config = dict(
    head_dim=128,
    activation='swiglu',
    norm='rmsnorm',
    norm_place='pre',
    qk_norm=False,
    tie_embeddings=False,
    seq_len=2048,
    steps=6576,
)
MLP neurons of a small language model. Each row is named by its layer, matrix (down: output weights) and neuron, and shows model dimensions 224-319. Each number is 200 + 40 x the weight over its row's rms, rounded and kept within 0 to 999. A neuron's up and down rows have the sign that makes its largest values positive.
Before each neuron's rows, "fires before" lists the tokens most often just after its 100 highest values on Wikipedia text that the model never trained on. A number after a token or word is its count.

fires before: "=" 100
L6.down1288,201,233,202,174,227,203,224,230,225,156,253,106,236,185,208,177,176,216,201,213,194,174,177,212,265,187,210,95,299,199,225,168,225,258,198,215,222,208,207,181,225,201,115,247,244,207,215,161,177,184,249,243,166,245,180,198,196,314,174,186,214,236,215,184,225,252,225,191,196,201,175,217,170,253,199,191,208,227,194,176,212,247,251,225,199,184,258,212,144,221,191,176,202,179,201,158

fires before: "s" 37, "t" 13, "ho" 4
L9.down330,208,187,217,210,179,186,234,174,239,218,159,129,229,189,218,178,167,153,224,249,228,156,115,206,269,233,163,189,143,231,216,255,145,211,281,165,227,217,185,145,156,198,230,198,160,210,239,165,161,179,226,185,85,190,187,214,191,290,209,232,215,244,233,150,232,252,133,264,277,239,231,202,210,161,192,215,105,194,162,217,228,123,214,172,284,209,201,219,132,158,159,226,231,205,180,210

fires before: "=" 70, "\n\n" 7, "\n" 4
L10.down1369,196,170,239,193,207,171,207,198,193,173,197,192,181,213,219,185,221,140,147,222,144,159,228,195,173,193,229,150,184,113,177,245,224,185,178,276,190,244,240,243,144,272,161,231,235,212,165,171,173,175,239,208,187,180,258,160,166,245,240,206,282,177,213,257,150,199,218,185,218,200,178,220,146,187,219,190,244,213,227,227,193,117,162,196,163,188,223,223,205,115,256,241,193,220,205,164

fires before: "=" 63, "-" 6
L9.down447,159,209,186,163,149,150,239,185,253,122,165,159,185,221,222,168,219,194,144,217,162,162,238,164,234,110,178,186,223,247,211,132,226,228,172,229,184,169,154,156,137,141,127,238,190,186,256,159,198,180,253,226,151,248,253,193,242,209,232,229,153,188,216,245,199,263,235,217,215,189,201,205,150,224,200,206,208,197,252,156,219,219,247,183,225,206,238,216,170,196,204,251,241,178,219,227

fires before: "\n" 42, "-" 21, "\n\n" 4, "=" 4
L8.down494,161,190,191,237,189,237,143,227,195,259,153,202,173,179,162,168,160,236,178,160,192,210,172,214,203,139,144,194,205,196,203,246,233,254,219,196,185,170,227,202,213,146,245,237,248,198,223,191,216,114,254,193,251,158,285,261,174,245,248,206,283,206,171,145,145,217,132,195,193,141,231,152,201,223,170,169,178,224,136,204,219,249,192,231,226,96,170,231,247,157,233,210,227,247,172,222

fires before: "|" 38, " |" 37, "." 10, " 1" 4
L10.down399,193,201,188,307,220,259,95,290,223,165,189,204,165,185,86,197,185,185,194,111,245,211,207,245,117,194,182,226,236,169,178,174,139,216,161,270,205,151,150,208,107,190,182,171,211,219,138,264,161,228,208,229,205,250,209,174,237,168,159,248,127,212,173,198,266,224,198,148,163,200,204,201,269,249,212,217,258,193,202,120,169,230,216,270,164,241,158,242,179,227,198,218,131,204,215,186

fires before: " |" 31, "=" 10, " of" 9, ":" 4
L6.down277,174,287,151,225,258,211,226,183,288,216,200,163,192,198,218,223,247,258,200,128,210,172,174,176,201,286,137,135,217,238,216,175,176,159,162,188,149,197,157,182,220,227,224,203,261,199,263,185,188,210,200,185,142,226,205,213,305,77,236,144,157,181,175,242,161,221,173,212,247,245,187,167,190,158,205,240,275,154,162,189,112,251,165,249,167,229,178,185,146,146,225,271,257,201,262,196

fires before: "|" 45, "-" 43
L6.down1255,189,242,217,144,165,255,183,192,270,257,227,260,176,163,198,232,241,216,86,206,203,233,160,200,140,241,173,251,221,252,230,182,169,231,135,197,264,205,180,170,190,190,135,132,163,269,225,215,172,200,266,129,136,141,184,216,252,219,277,161,209,201,165,200,254,206,232,181,134,185,208,142,139,203,217,206,255,243,206,173,223,280,167,164,175,243,181,236,249,182,120,162,256,263,245,165

fires before: "-" 43, "=" 32
L8.down985,219,240,240,235,143,216,183,211,190,248,135,273,233,153,185,215,176,188,169,171,110,233,311,250,195,174,216,192,205,248,160,85,240,200,182,149,258,218,230,116,149,152,212,216,198,210,256,217,262,219,210,162,267,225,232,148,173,238,127,222,175,228,179,241,147,180,235,183,187,133,134,153,196,221,194,162,182,171,225,220,138,203,266,192,248,146,156,182,225,137,180,189,148,208,251,155

fires before: " |" 46, ":" 7, " details" 4, "s" 4
L10.down151,257,199,159,169,255,203,165,274,179,186,223,229,223,262,149,194,195,217,268,239,201,215,296,204,228,201,224,220,276,212,146,223,198,239,222,205,189,165,197,223,243,272,214,252,220,208,218,240,159,210,277,246,211,225,187,195,148,220,197,183,201,191,178,216,144,296,179,177,161,237,205,182,233,248,188,219,195,192,195,211,240,186,144,254,106,204,157,177,176,338,165,207,194,307,144,176

fires before: "-" 52, "=" 18, "|" 10
L10.down957,217,183,173,195,147,199,243,169,279,225,202,165,213,245,183,187,230,167,170,247,204,203,226,207,265,162,246,121,163,152,192,228,179,145,224,179,162,136,194,173,260,153,225,262,218,239,175,200,183,244,216,260,233,94,264,271,174,103,197,219,246,150,188,230,146,258,266,209,196,270,220,247,159,229,252,191,156,197,182,201,206,216,153,118,203,157,239,234,215,213,216,193,185,225,125,174

fires before: "=" 52, "\n\n" 24, "\n" 21
L8.down1305,189,158,216,190,220,204,246,240,124,198,185,176,184,226,154,212,228,162,144,208,158,240,188,232,173,206,280,133,239,193,249,286,223,206,104,203,154,147,173,242,255,172,242,215,210,212,203,175,293,221,176,184,217,221,213,134,206,266,230,188,229,205,229,249,230,198,179,119,210,169,151,248,213,212,235,226,188,165,183,229,197,132,156,145,175,202,238,254,172,163,268,155,169,280,300,131

fires before: "=" 46, "In" 9, "The" 9
L8.down651,134,241,199,238,125,192,232,197,171,188,243,264,226,169,234,134,156,182,179,153,181,167,223,256,192,138,217,84,196,151,223,226,262,230,252,158,220,152,142,204,224,220,211,240,245,164,213,124,177,116,227,216,186,270,171,256,145,229,217,216,189,196,144,221,238,302,287,195,150,182,228,168,175,243,323,267,167,168,147,205,208,194,251,181,156,167,263,207,277,152,188,214,225,215,150,209

fires before: "|" 53, " of" 12, " the" 7, "-" 7
L10.down1039,157,200,155,225,184,151,142,204,209,256,262,219,242,159,226,178,169,146,261,169,243,213,210,234,194,152,157,237,147,191,223,166,216,150,180,260,135,162,185,201,220,187,196,215,204,210,202,168,193,132,176,291,259,229,266,246,195,179,300,135,261,215,175,208,187,210,196,240,132,212,143,233,164,176,216,164,121,219,219,178,237,178,197,154,138,195,151,251,175,150,208,316,263,162,197,155

fires before: "=" 70, "-" 4
L6.down563,201,218,168,257,210,132,210,225,193,205,174,256,167,261,205,144,201,292,258,184,139,205,225,224,228,213,225,215,223,200,187,192,226,153,227,207,187,249,240,218,223,164,190,164,229,227,180,234,266,207,200,210,188,238,227,220,129,225,211,142,162,216,227,264,129,289,247,182,106,150,279,235,228,288,179,147,192,218,235,196,179,287,188,194,202,127,113,179,215,150,163,235,211,248,248,174

fires before: "=" 93
L8.down292,224,218,242,186,222,195,243,182,279,187,262,170,224,159,199,189,207,259,156,225,177,156,212,192,268,177,221,129,276,249,263,155,209,262,209,220,237,187,204,206,232,187,146,219,222,194,201,187,152,203,187,233,131,252,163,208,192,312,208,194,243,256,196,147,167,270,284,241,211,161,177,165,160,285,204,150,240,228,178,192,208,251,182,225,187,182,249,166,187,224,180,193,178,225,182,123

fires before: "=" 84, "-" 4
L9.down618,271,263,210,154,211,286,205,240,200,150,192,125,211,239,217,180,185,263,229,236,128,229,180,173,252,278,220,183,225,241,193,150,194,231,266,245,211,259,237,135,200,156,271,187,210,100,248,199,178,165,176,133,195,219,183,134,256,259,225,198,135,173,205,201,160,257,227,227,155,190,182,247,226,259,171,151,244,264,255,204,190,234,136,278,271,233,223,194,229,177,120,232,201,202,271,144

fires before: "=" 38, " |" 13, " =" 13, "ion" 10
L6.down637,277,163,178,185,170,212,232,168,210,187,219,176,136,168,157,218,204,202,185,178,213,245,229,191,237,190,179,180,156,244,139,209,175,156,176,160,163,163,199,212,135,233,189,206,203,183,207,272,153,191,200,155,142,253,228,235,239,162,188,218,211,219,227,132,221,176,171,259,233,185,209,145,175,196,246,203,231,178,182,211,195,195,191,232,182,149,238,98,136,225,215,206,207,142,148,164

fires before: "-" 45, "|" 12, "ed" 9, "ort" 4
L10.down1058,105,255,238,204,201,229,204,213,184,171,155,237,214,168,171,264,197,267,258,208,177,167,235,190,203,164,190,256,203,174,165,115,259,165,230,290,212,264,111,244,150,178,235,185,242,204,194,181,199,205,213,175,225,232,185,194,244,153,220,159,177,207,316,218,186,135,257,219,244,206,201,204,162,215,219,241,131,136,119,214,251,223,229,224,232,268,232,141,193,283,194,165,268,217,226,153

fires before: "-" 27, "|" 20, " /" 10
L9.down178,139,169,179,188,211,291,247,181,273,167,173,145,122,141,181,193,250,147,221,165,271,168,208,172,139,220,163,229,183,206,147,186,201,243,169,228,174,235,216,168,116,265,170,165,197,172,239,198,182,179,280,140,221,189,203,248,227,149,200,199,204,143,129,205,176,152,154,175,131,180,177,191,261,223,155,269,196,255,179,255,187,226,217,186,179,175,272,202,199,223,183,190,220,236,209,189

fires before: "-" 73, "|" 14, " |" 4
L8.down8,196,233,192,211,190,222,164,268,210,184,208,237,192,222,126,174,103,157,221,183,226,216,263,193,215,199,210,201,235,175,159,187,191,186,178,187,156,152,220,264,185,148,174,212,105,202,175,252,178,254,246,218,196,229,203,202,193,250,193,236,224,236,261,270,260,197,207,210,170,194,240,173,175,217,190,280,253,217,129,194,326,197,214,223,229,183,126,211,146,214,187,152,138,249,212,182

fires before: "|" 40, "-" 18, ":" 5
L8.down533,116,229,156,166,89,218,191,244,166,165,227,217,124,182,200,260,152,291,218,268,231,166,234,205,145,232,151,233,220,199,269,147,207,142,167,235,217,183,232,186,200,173,170,157,216,222,217,227,126,156,199,225,178,185,288,182,188,212,237,187,196,223,239,171,227,260,242,225,177,231,115,160,166,199,263,192,185,245,223,138,205,230,242,131,182,231,130,146,198,239,159,187,202,213,222,217

fires before: "|" 52, "rib" 4, "ript" 4
L9.down369,204,155,176,159,249,200,196,190,196,161,213,159,119,199,233,190,190,226,217,183,253,145,145,226,173,192,229,126,210,252,182,208,236,244,232,198,178,211,191,289,146,159,181,172,279,159,258,296,177,212,179,206,251,248,220,301,234,242,203,157,190,170,231,148,252,186,188,222,188,165,216,129,246,263,210,236,163,187,128,286,130,252,178,214,202,141,243,167,162,225,195,139,215,173,160,202

fires before: "-" 47, "|" 21
L9.down1138,193,198,177,183,203,246,172,212,176,119,209,197,210,279,140,235,200,234,226,126,117,234,251,267,222,261,193,221,218,207,245,161,202,150,211,188,217,194,201,270,153,145,199,183,193,196,220,288,199,241,179,218,231,270,205,136,164,280,245,232,217,184,173,197,119,236,143,200,214,109,231,204,213,195,227,194,244,145,197,221,162,253,260,242,90,187,134,234,169,180,301,203,233,172,255,199

fires before: "|" 24, "-" 24, "ber" 6
L8.down1207,121,264,212,242,204,196,253,234,231,183,207,175,278,170,225,185,218,223,263,150,203,162,167,248,115,177,120,238,225,228,132,234,206,227,254,244,145,178,171,240,189,188,200,200,179,104,205,197,189,200,215,239,262,228,169,235,186,263,226,184,211,157,207,234,166,205,101,174,146,158,163,146,182,221,170,233,249,243,300,226,192,261,209,227,122,195,215,187,124,250,190,213,180,236,196,270

fires before: "e" 22, "t" 12, "ing" 7, "s" 6, "g" 6, " -" 6
L10.down1481,191,159,343,158,153,194,210,168,164,158,230,194,175,201,155,217,187,205,226,177,233,216,182,220,304,212,233,186,243,182,194,129,122,204,206,189,200,191,256,277,212,130,229,227,192,250,223,164,232,197,155,169,171,168,188,176,149,245,225,254,151,225,158,199,160,165,181,226,224,155,259,203,210,241,240,185,139,202,247,206,179,129,163,192,237,290,263,231,162,173,111,253,116,223,193,207

fires before: "|" 41, " is" 13, " was" 8
L6.down613,160,158,158,187,191,255,130,200,172,168,190,190,172,158,233,216,193,244,226,212,229,182,203,203,186,224,179,166,169,229,204,213,211,245,167,127,209,138,253,196,198,188,201,146,190,226,246,175,153,195,197,264,211,118,241,272,197,200,262,241,196,161,224,167,248,233,163,183,203,175,200,146,243,205,270,186,134,176,225,220,265,215,220,260,243,189,283,184,231,108,206,205,151,281,235,186

fires before: "=" 100
L6.down1202,205,174,226,234,231,206,163,198,169,161,204,208,195,245,257,177,204,222,197,221,112,202,122,165,238,207,131,172,181,179,220,219,217,197,193,337,211,212,238,231,136,224,159,257,237,216,195,179,182,280,180,229,250,158,196,181,230,296,191,127,193,155,140,189,232,184,237,254,175,207,200,249,216,172,139,197,203,184,174,180,245,176,198,205,170,178,152,206,235,140,154,199,202,210,197,218